config.toml
num_hidden_layers = 11
hidden_size = 320
num_attention_heads = 5
num_key_value_heads = 5
head_dim = 64
intermediate_size = 832
vocab_size = 8192
hidden_act = "geglu"
norm = "rmsnorm"
norm_place = "peri"
norm_eps = 1e-06
positions = "rope"
rope_theta = 9500.0
rope_fraction = 1.0
qk_norm = false
attn_scale = 0.125
bias = "none"
tie_word_embeddings = true
parallel_block = false
extras = ["capped logits"]
init = "uniform"
init_std_qkv = 0.028
init_std_o = 0.00597
init_std_up = 0.028
init_std_down = 0.00371
optimizer = "muon"
learning_rate = 0.0122
lr_mult_down = 3.0
beta1 = 0.95
lr_head = 0.0114
max_grad_norm = 1.0
warmup_steps = 200
schedule = "wsd"
decay_fraction = 0.72
decay_shape = "pow"
final_lr_fraction = 0.0
batch_tokens = 65536
max_seq_len = 256
doc_mask = true
train_tokens = 315300000
max_steps = 4812
dataset = "wikipedia_en"
MLP neurons of a small language model. Each row is named by its layer, matrix (gate and up: input weights; down: output weights) and neuron, and shows model dimensions 112-207. Each number is 128 + 24 x the weight over its row's rms, rounded and kept within 0 to 255. Numbers have three digits each. A neuron's up and down rows have the sign that makes its largest values positive.
After each neuron's rows, "raises" lists the tokens whose logits its output raises most directly, leaving later layers aside.

L8.gate0:124121104094144155154143109166096132141116127123126129113128108117142140109127089133094102119079128156140123109137096150144117127129167152140129165098105100125106172119123142110138132124114096108160097089127099115118100140082115117147136108157116073139133087156104140094140129123089127131
L8.up0:128120129118123131165127095147070134141100135085146148137123102115141132097112104128131099120138116126111119090094105162133147144116158165119092176140129106123103146141126132110120159142096095118129135088135120116179124125126137097143128106129119067127113135135102155107136145151111106119
L8.down0:120110142158093146117115098125140111164110114138134170160138071088104157122145126127119160107143123123116150100113129155087157135136109146173154137126109097121094066083109131129138122149164134114166152119090120101077140109083141120111174130126132126146126107133151131093157089087152106122
raises: "-", " ", "1", "====", "In"

L8.gate576:099116150144144144147102127074096149100148152116123104112124156149129105121153107100116144150163105147140088133074090167140140138158106130109100138125165121171137151111136097103114127138141113146152165158160109112106120131151155126120113166135179170126084164152106109142118112140129104129
L8.up576:149117132139104108118115129113100096089110096092135079092096155145120153110098159148092129144106143144144115166081141117111098124157115132137139110132158162141099154075137072131146162133124104122173116145126162124118141143162110108183119162137135159128143146115163118120112139176123142116
L8.down576:118097132078128143095081124109113097114148079165120165144115139166112098118110114117120154133125110118142129160084116103065149099081111165143153121149122143108158126129122114122107147126095139171160121084179113119125134143149131122155204116103138148086121110092137093111189145120115108091
raises: "ted", "chers", " times", "cher", "ches"

L8.gate42:120139152129121113146150116134119166147119136110102124095159104117116120117125106122134138161140109183161110100111108133134153164117098092135138176117110099146142103114100113147136158112082109108141147094083125176106178103158087153159168105092140105099104127122165135162116121167148145122
L8.up42:105128147098107144147179122134146172149158143158104136086108137155131116139139141139150107113160113122158134100169164151154160122139109129116125123130126112179129125138089144098113105137168127113101130152171164059135137093090170130102148102094119144136188101096121133128148090135091100153
L8.down42:130154108167138116135123138138121142165151102108142150165156133119077097115116127115120124147132105109140149141118120157131121149112091085150154136145111113121141102126138119101145157117127108102151136186046127154111134138106129110135127142099149128126121142170122115144128140130118090103
raises: "hib", "cluded", " Germany", "clus", "ject"

L8.gate105:155130082172145082184150102135142159141063113141114126136150126140149146127140147127119140080150148101130120107127119082111143133158150155093112102159090110122107135126141191176181166140134135082127103127155111149134078123164153131143100109099162131148121160194127111158127114142164139103
L8.up105:130121137118149139126152099111163088158106138129108110157121156114129120124151108101096095123122119112123144139086141134099126114144122127119104115118143104138149152121153155130145124179134174099112146152162108095116129105084140109099103116137174162128130108188104138146124158109138169143
L8.down105:121142145159124142124115080150145135145115115101142141155138096140101178155186113142152131118093110162113124099091116137157127132099104128093148173125144120152119092098143099144130118100152112125125115108121107146131133152140170139117104133104195144151100111129176125162121136113113154105
raises: "-up", "up", " up", "back", "gu"

L2.gate626:156099135094114149161141145145150102150127127157150107122140133138169144097129123130155111138112106133105149171120097126090170118151174122118152141157115084159091140117171149156127124118111182153110128106131101090125113112126099144139176108170146171104105137115136103132146164127127174130
L2.up626:166109161119052124123164152130123155125097140141136111126166166108139107094130119147167100121125077123137134098133138139150118105138147117106180098184137112123154138124109146081151168152148179123127075106097144126134136133152149144110083120097131088166132133098133102135127149133107129120
L2.down626:084162094097154159145123119176104133145178119149072094128077141171112130150115120142071166133083136145088137168148193133124150117168125114106190141103162117128162147130123114139112125128118140146116158149107112141121180138118141122136115102139128109099111122131125126144128129124098125117
raises: "0", "9", "6", "7", "1"

L3.gate566:117109125143113071125146129137138119154113153141102123128148103127174128123170130100091131078122129130112125083124119172152155084126128134153096157122150118160140098154094088146157097079131144128154133122128105108136087076112166114113124117130152092155164120122097135174116174139136127116
L3.up566:157126118125133117116130146103107149157147152136088129135152104133110143130116143125156133111105131140151158132112155135136132095141138128147106126143103131161104127148106143097088122138126181105101159148110080109069145110075152118123175154118181138116130104119138131158114154111117114116
L3.down566:153100125160128143109149112145135093144130095143137112195152109135149128126123117084114155083154093103120118137149107158142163139129138088107090113128153090106137112106131100128118182146127116134129098151150117130049139092135113144090137083114105103123137135140125130142142111123139098107
raises: "===", "====", "The", "-", "=="

L2.gate85:116168157175163155120128097128121138099094152134126162143123121082116143140108110128127120149151166145091180090137162158113127104149111114155134130112137144130110112131133117085155150095116132149133118136114124178116104112096087138118114175136114127094146142109144109164127110142123153110
L2.up85:107119121140132119123123104126143121087122160112141136121116120064130149128107120136103127100161136132123159136138161140092137104160115105139121128135136162136119086111148122124145140119132135139135121118113112159125093109074103162116157149164106136107145104090133118143111164177151114106
L2.down85:104114125109103075146150127141142111181098113103125106118185106140085114117103120139128150124126083099189124175124138119135118124147121113091124142152137120092144129113125112162118110134128134140110126146140136150137122079118118169144112080090140075137129135144109128138111157082125137136
raises: "west", "western", "ron", "w", "r"

L8.gate801:091112124109126126129123113112137093131115118131094127109081138110126120165083110136123104083133142102114169145102131110117117136174167101125102129114142146141121100103127132135113153110145144119113098121112123146116134129101102134130139133126151125156129119133131110125100164138138103151
L8.up801:132103137099158142129131141113143207121087106141113115118091122126160141145114112129137131169167153132153143135136125133138130154117162134141148159130134141146133114154127180119102165127121145131113129179131109142103130107159112134083098163154134134118142136175144158153118154129114091131
L8.down801:113104120153172144123083090142131107139126104163129158117127121094115165118185155129099111096117097175071118125111156148148153066127101131089142149153110123105106162098118086111118130118147163170110151120146130114125168126132146088127129109126136125127145155141128122141131156112127154160
raises: "man", "men", "ming", "wood", "worth"

L8.gate478:174171146115126151141119138089125144137099138154153141118100131162155122128107081095131157126134122124139136108188099097165126095142153148108125083103114108113143074147114132165142107148149086116093180145144148162125140108108144114086114181142143095126105123135172095125128132115123093096
L8.up478:174126174113141127119126115129107105124142138113099127152128131149169114148123138108132158124157141120152154109147104157178162124167111116152129078084131103124171105155150114148113155124104127138133178142148183150107113119146132121133074141144155108160088088175172101143147097125149132117
L8.down478:113092081136172119115144115130110118113130133120069120126141113124121112123117127127140204149128147156070126178141149130131130133120137119120127111127087085081143142088142135112131100142094117146125134116134127103102149114146120100138145132132105134120119129114127135127107153109147114135
raises: " |\n", " |", " |\n\n", "9", "0"

L8.gate674:135167102146129118156135150127143148136147128114089123108131115174119120121109089164090120139128188110106122142111168153136137123140101128099078141144141126145157107108106133102095096124135100150126096127140167134138114139157118147151150134118087162148134116137144133131137154091152145109
L8.up674:144118156127164108152158153126100157138101137114114099170108133121118076118126133111156142106119127124121191087161129111143129098137089098136153140174179104107111154156122153117138123142081113099067104135166090157135117145142140120113099143089149122110133144154138124141089088158094150120
L8.down674:140124117124138125107165109107154131103138168098124122145129139111123138145108144125161130135117117106118131154105141165094120110126149128131138153111094124139167119122148154129170087137111145173143144123135147151155153146160134132160134148196130119159115106116162136117128132127129097157
raises: "ures", "ure", "ura", "ural", "ury"

L5.gate151:175079096120152084150153121091107118163168142153071141114118128106111138097155155132111092145117108109095140150138142111107103110094151096121104177155127170157125183105141132121095100118117108155117124180116149151106101109115164119128124126153129116147125131112127110138136113151117091132
L5.up151:141169134126145136130156133097124129148119141131105103160151129089134193126137157152099136146101101137110141108117113131087084111079137108131089149160107184138112161138138147158115113099132156117154104176166123117097136143117158091120107100144142106142115124128143087089158115102095150118
L5.down151:131096135126101159129097113181121129101107139095141133110125127163147122147123108129163137099143149144117126120169165139158145128207089144142160093100111096083152055122115114131127102142123131145123131091100113131152132138118120166118143103102124176125130130133116144156086134104141115159
raises: "iya", " Pakistan", " Khan", "akh", "iy"